Weights of a small transformer language model.
Size: 5 heads of 64, MLP 1280 GeGLU.
Architecture: RMSNorm before each block, rotary positions, no biases in attention or MLP.
Training: a variant of Muon for these matrices, 290M tokens.
MLP neurons of a small language model. Each row is named by its layer, matrix (gate and up: input weights) and neuron, and shows model dimensions 208-271. Each number is 200 + 40 x the weight over its row's rms, rounded and kept within 0 to 999. A neuron's up and down rows have the sign that makes its largest values positive.
Before each neuron's rows, "fires on" lists the tokens most often at its 100 highest values on Wikipedia text that the model never trained on. A number after a token or word is its count.

fires on: "a" 53, "ia" 11, "no" 7, "le" 5, "na" 4
L2.gate642,252,193,191,186,244,189,255,195,181,135,173,164,243,179,182,278,236,200,204,141,221,218,178,174,226,166,197,102,85,231,144,228,186,184,215,180,272,178,148,188,230,196,180,174,189,256,182,158,217,236,204,217,264,157,150,195,159,163,217,218,220,128,227,222
L2.up642,149,170,276,189,229,237,223,213,253,196,181,226,127,242,240,213,93,203,202,191,250,289,166,231,227,187,152,168,203,197,247,178,239,207,172,191,267,207,172,165,228,234,173,228,205,223,227,136,228,228,182,207,187,161,190,229,193,219,163,225,213,163,210,136

fires on: "6" 45, "d" 13, "ir" 8, "mat" 6, "St" 6, "qu" 5
L2.gate251,166,225,144,269,225,197,268,255,241,231,254,250,251,162,199,217,228,257,263,190,210,230,106,248,230,224,295,194,183,235,251,228,96,171,190,193,171,193,246,201,207,172,205,177,235,247,203,266,236,187,208,138,156,181,250,244,189,209,146,265,220,171,155,205
L2.up251,189,237,227,190,187,194,189,211,214,293,168,261,222,183,221,193,217,215,210,234,169,141,177,210,247,208,238,166,172,182,231,221,120,162,200,174,144,184,171,230,247,164,225,262,201,219,194,251,144,185,150,154,151,234,219,233,228,188,174,167,242,205,212,215

fires on: "ing" 39, "." 14, " for" 10, "able" 7, "u" 6, "ta" 4
L2.gate310,147,297,171,160,142,250,154,208,199,221,149,256,153,205,202,235,163,257,207,242,146,183,181,223,280,162,213,154,202,196,226,219,212,138,190,184,251,201,243,215,215,114,194,254,168,216,109,189,186,224,186,215,220,132,197,151,244,220,221,191,213,209,217,199
L2.up310,139,211,215,217,244,184,189,167,208,157,220,164,230,161,263,156,270,184,191,144,203,205,154,197,237,195,196,177,158,247,231,225,254,200,282,209,158,205,247,119,206,143,180,171,139,257,135,202,182,256,221,197,227,230,215,192,218,168,219,201,183,155,209,203

fires on: "el" 24, "ir" 13, "as" 8, "nor" 6
L2.gate1039,221,229,157,171,188,174,236,200,168,137,123,228,149,188,114,201,220,255,203,210,128,182,173,240,118,167,137,237,120,252,191,163,171,183,218,146,267,226,200,158,274,208,160,174,201,200,230,183,180,202,175,196,165,203,142,250,207,201,162,121,153,198,201,137
L2.up1039,260,145,256,194,279,206,226,202,163,203,179,213,227,213,181,269,222,177,125,198,189,205,214,237,172,212,222,204,181,156,156,235,136,162,178,251,178,279,189,171,278,164,203,175,193,173,188,193,231,223,187,216,228,204,221,292,220,188,210,214,143,218,271,214

fires on: "\"" 48, "p" 15, "ó" 7, "sco" 5, "cus" 4
L2.gate615,228,220,175,211,210,171,195,182,182,119,148,260,191,205,160,257,184,176,193,156,222,131,176,224,192,199,227,231,261,201,122,218,133,186,192,219,203,186,230,238,171,221,212,224,249,243,178,108,182,142,219,223,207,202,170,267,186,209,187,239,195,214,266,232
L2.up615,186,185,174,246,197,160,198,249,227,178,166,240,204,208,126,222,170,224,160,193,184,159,232,169,249,188,172,304,181,221,179,180,239,255,195,185,174,195,193,217,172,191,204,235,277,212,169,123,166,169,223,141,196,263,251,224,218,214,167,171,210,219,210,221

fires on: " |" 64, "k" 5, "ó" 4, " made" 4
L2.gate646,216,152,287,283,223,157,199,234,214,243,239,276,232,192,162,218,219,223,242,160,198,229,227,192,187,153,235,167,211,179,211,175,164,188,216,342,252,249,142,188,156,229,247,192,195,123,182,195,246,153,175,213,244,129,180,188,227,137,249,192,230,138,263,149
L2.up646,173,260,210,249,235,143,220,242,194,289,205,224,271,272,135,252,186,163,279,184,239,255,179,199,182,219,227,146,150,173,172,256,157,192,200,204,151,191,189,199,261,234,247,181,167,191,211,203,222,176,224,196,269,192,149,221,196,114,231,132,184,247,251,195

fires on: "em" 19, " Em" 13, " Pa" 12, " C" 10, " Ku" 9, " Pu" 6
L2.gate1267,208,227,241,279,231,172,255,145,226,284,74,236,290,110,191,182,206,133,181,257,210,214,213,251,217,224,231,169,229,194,245,218,193,213,181,223,223,267,247,203,182,115,230,178,170,259,193,129,147,169,287,246,290,264,219,137,212,192,158,135,159,218,163,205
L2.up1267,230,232,246,226,223,224,210,198,178,149,236,193,192,226,217,196,201,189,141,181,187,288,187,206,180,154,208,196,259,215,155,231,254,298,144,229,170,255,225,256,270,200,222,151,175,234,222,260,182,237,213,218,166,178,203,126,177,190,197,217,267,199,196,215

fires on: "." 31, " which" 12, "y" 6, "ation" 6, ";" 5
L2.gate915,238,210,146,256,269,154,166,184,199,227,164,170,208,255,266,150,187,230,236,140,277,198,178,240,253,153,164,196,166,202,141,208,190,218,194,172,271,195,111,287,221,154,285,202,150,270,174,239,262,170,289,182,151,222,215,202,162,194,184,191,213,199,166,159
L2.up915,229,196,183,206,174,202,250,178,163,272,179,223,177,123,179,200,129,164,141,210,257,163,172,211,234,266,193,173,171,159,134,223,167,162,294,183,134,180,135,201,238,134,174,175,179,226,232,228,227,180,210,128,159,172,214,295,174,160,166,201,211,236,170,206

fires on: "te" 13, "As" 13, " Year" 12, " As" 12, "ar" 8, "th" 7
L2.gate777,236,177,171,234,198,280,197,215,163,274,159,197,206,209,169,183,149,208,232,92,186,237,248,201,194,166,216,153,187,163,223,224,210,194,185,194,215,183,217,218,317,257,200,206,213,159,177,229,223,200,137,191,218,201,166,228,225,205,151,262,230,205,199,267
L2.up777,161,119,254,230,222,170,164,153,196,250,259,268,203,204,185,94,136,125,175,218,246,147,184,138,284,246,199,214,237,177,149,188,188,203,224,175,207,247,177,220,260,170,186,172,198,183,232,162,186,168,154,204,193,257,242,229,166,136,229,207,156,194,257,173

fires on: ";" 49, " |" 33, " =" 11
L2.gate799,180,231,184,210,148,121,142,213,231,245,134,144,276,145,180,175,185,205,216,228,193,164,181,230,289,243,179,177,173,228,304,156,177,296,248,211,197,175,198,224,203,203,216,202,154,219,174,170,190,156,230,218,164,273,192,232,216,146,172,204,192,260,241,246
L2.up799,210,238,164,207,184,158,205,133,173,123,183,173,241,219,132,161,185,219,205,170,170,212,101,229,187,197,272,201,182,217,193,227,140,282,235,137,220,260,180,262,167,233,247,140,155,296,213,269,152,244,216,282,188,226,247,129,225,107,215,160,179,173,245,233

fires on: " Na" 17, " Dur" 15, "---|---|---|---|" 9, "ay" 7, "pi" 7
L2.gate887,186,202,185,142,154,262,264,204,204,237,236,208,222,261,176,241,204,252,146,233,212,190,153,230,149,177,221,200,156,152,235,203,249,173,184,149,219,220,194,161,196,136,168,169,193,197,129,204,271,206,166,214,256,203,212,207,169,169,167,153,168,175,174,256
L2.up887,185,177,164,182,186,152,151,245,238,177,272,202,241,205,117,275,210,194,229,192,151,197,210,226,123,226,180,209,164,191,193,200,220,158,217,180,169,153,196,191,209,151,176,212,157,236,150,230,181,202,214,230,187,242,226,207,194,168,128,171,159,191,226,264

fires on: " Cur" 14, "ble" 12, "we" 8, "bul" 7, " Dar" 7, " Cal" 7
L2.gate1078,185,171,203,239,220,238,257,134,245,263,187,240,211,250,163,208,192,205,210,155,299,156,128,213,139,186,204,226,163,211,166,218,178,206,175,203,230,175,224,260,209,214,141,176,282,217,130,246,168,209,220,208,172,191,231,138,196,216,229,226,245,197,247,224
L2.up1078,168,221,181,186,219,174,221,223,137,160,201,154,169,215,197,250,214,226,303,190,191,197,207,184,114,218,190,234,215,156,113,181,206,244,154,234,114,193,230,180,168,143,238,234,229,178,194,233,175,179,148,225,199,225,197,162,172,218,190,181,167,182,152,242

fires on: "la" 29, "lo" 21, "len" 10, "ash" 4
L2.gate223,165,211,188,150,193,195,138,197,221,201,180,185,192,171,196,216,170,205,250,161,258,151,207,184,205,228,146,268,130,211,168,186,238,143,214,145,178,159,242,218,167,205,191,205,210,160,186,179,267,140,234,220,259,190,228,229,179,235,289,287,248,190,161,252
L2.up223,232,153,196,221,99,175,215,185,67,234,281,136,196,196,175,203,199,237,225,200,211,235,211,128,255,172,167,210,185,190,177,187,191,180,209,151,205,194,211,160,253,141,240,203,88,203,148,249,246,200,187,163,250,202,180,76,140,183,213,181,142,263,211,196

fires on: "go" 19, "ga" 13, "ge" 11, "ja" 9, " Eli" 7
L2.gate429,202,235,232,165,210,214,254,184,190,263,234,213,206,225,194,209,204,194,227,267,225,214,265,180,238,188,202,246,247,196,219,159,229,204,261,205,259,142,191,274,192,235,233,166,162,267,182,221,223,197,148,179,221,188,188,93,146,209,248,147,170,207,226,172
L2.up429,201,179,206,192,183,119,138,190,182,175,191,167,243,279,139,190,156,155,167,277,205,162,233,162,162,160,121,182,303,235,208,139,234,138,245,167,182,129,123,161,159,168,187,223,179,273,184,184,167,196,219,257,232,238,225,223,205,204,142,172,147,218,185,164

fires on: " W" 60, " Nick" 7, " Mark" 7, " Park" 5, " minutes" 4
L2.gate1263,209,221,236,220,150,209,222,268,185,166,233,121,173,227,151,190,167,188,221,227,190,199,204,212,188,260,163,220,234,276,238,186,194,123,240,258,226,219,111,277,213,162,220,158,174,287,208,234,185,197,159,227,213,196,202,262,207,195,157,209,188,261,229,188
L2.up1263,181,183,221,257,276,207,188,284,195,186,236,146,254,204,221,246,255,229,184,258,140,225,168,207,212,265,246,187,180,301,242,294,186,214,203,229,238,185,194,217,182,204,207,228,216,197,130,183,178,170,153,308,157,195,162,244,171,222,201,137,152,231,260,171

fires on: "ed" 30, " born" 25, "y" 7
L2.gate197,283,167,232,233,224,192,127,184,248,219,140,226,225,214,188,230,261,132,230,207,219,163,210,184,222,143,188,247,140,250,182,214,180,208,212,177,191,205,203,232,136,184,183,228,249,241,240,232,215,173,241,197,195,178,227,193,176,260,168,250,166,199,282,169
L2.up197,207,177,170,250,230,237,183,227,174,233,133,209,262,171,189,197,190,192,228,249,153,192,219,226,137,252,117,229,185,211,200,183,229,235,192,223,230,181,191,285,187,202,114,222,195,220,253,232,223,198,233,141,199,154,226,213,244,214,211,226,201,201,205,173

fires on: "ing" 27, "ping" 9, " training" 9, "athlon" 6
L2.gate142,159,217,175,161,210,254,210,117,169,132,180,167,249,160,172,224,132,222,161,200,166,208,207,210,219,227,144,169,145,227,174,234,260,173,202,224,238,268,190,206,221,178,183,281,215,235,112,256,234,233,216,298,224,183,225,252,115,136,245,200,145,216,232,252
L2.up142,219,257,140,153,198,200,274,118,191,184,152,128,152,175,132,200,121,242,140,202,179,196,196,129,235,243,180,255,210,251,213,222,186,193,255,226,244,201,205,214,284,144,187,280,235,213,143,222,198,177,163,216,214,180,266,229,185,163,244,199,182,230,172,218

fires on: "id" 17, "ft" 16, "or" 12, "ium" 5, "idae" 5
L2.gate901,248,181,194,204,229,209,218,185,204,193,184,222,225,252,162,158,201,262,290,287,230,198,246,154,209,154,263,243,178,238,236,203,238,147,251,169,209,138,240,185,231,199,157,188,195,207,164,258,199,234,161,215,219,243,181,178,195,271,183,224,189,290,120,186
L2.up901,191,260,268,172,173,202,153,245,218,171,273,245,208,226,197,196,195,187,237,119,173,227,176,245,231,245,262,194,189,178,185,192,180,260,158,284,188,196,162,208,196,203,148,196,264,191,164,153,221,178,251,219,256,259,186,190,196,162,208,246,168,242,126,236

fires on: " Jo" 19, " Grade" 14, " comp" 10, " Gar" 8, "um" 7, " Le" 7
L2.gate257,162,208,165,197,197,135,258,203,136,176,289,174,189,161,160,193,189,189,178,224,264,206,193,287,226,189,204,166,214,173,239,179,284,175,125,221,216,163,222,221,225,170,203,142,249,202,134,210,242,198,244,218,184,225,221,180,109,188,167,195,265,140,198,217
L2.up257,252,176,235,150,225,181,187,234,211,219,207,236,206,202,199,203,220,119,264,187,210,168,208,238,150,193,118,186,188,197,188,184,134,96,230,234,231,180,207,216,252,208,202,218,192,261,248,181,269,238,189,211,179,154,193,261,218,223,201,185,220,136,172,149

fires on: " |" 44, "ra" 18
L2.gate1166,171,185,248,240,288,168,230,245,240,179,172,148,227,167,212,188,226,235,218,253,227,155,228,183,298,207,147,183,222,222,196,238,177,178,192,227,179,116,197,195,240,165,254,181,204,273,167,202,209,144,133,180,216,180,245,192,176,269,122,206,201,251,166,208
L2.up1166,211,200,147,182,221,190,186,153,190,122,162,145,86,188,108,203,163,229,147,163,161,172,207,166,213,205,218,143,211,244,257,238,181,192,244,181,164,226,283,273,231,186,223,155,183,232,174,213,250,150,209,219,238,251,288,198,200,169,204,210,82,209,170,209

fires on: "and" 22, "th" 14, " As" 9, " At" 8, "In" 7
L2.gate1035,165,224,188,281,179,140,184,174,133,181,217,208,237,195,142,188,177,177,198,251,202,196,222,173,218,222,243,139,174,223,259,126,212,209,210,216,212,162,251,214,253,195,228,212,210,151,222,201,226,167,160,233,252,200,146,78,150,179,186,201,252,201,264,159
L2.up1035,218,255,232,241,231,244,193,196,187,245,171,197,210,212,148,180,238,298,215,204,173,91,230,170,191,166,198,254,241,202,189,137,204,247,137,223,231,188,151,213,199,207,189,227,151,174,168,178,146,124,125,202,210,216,282,260,196,124,178,186,109,299,227,137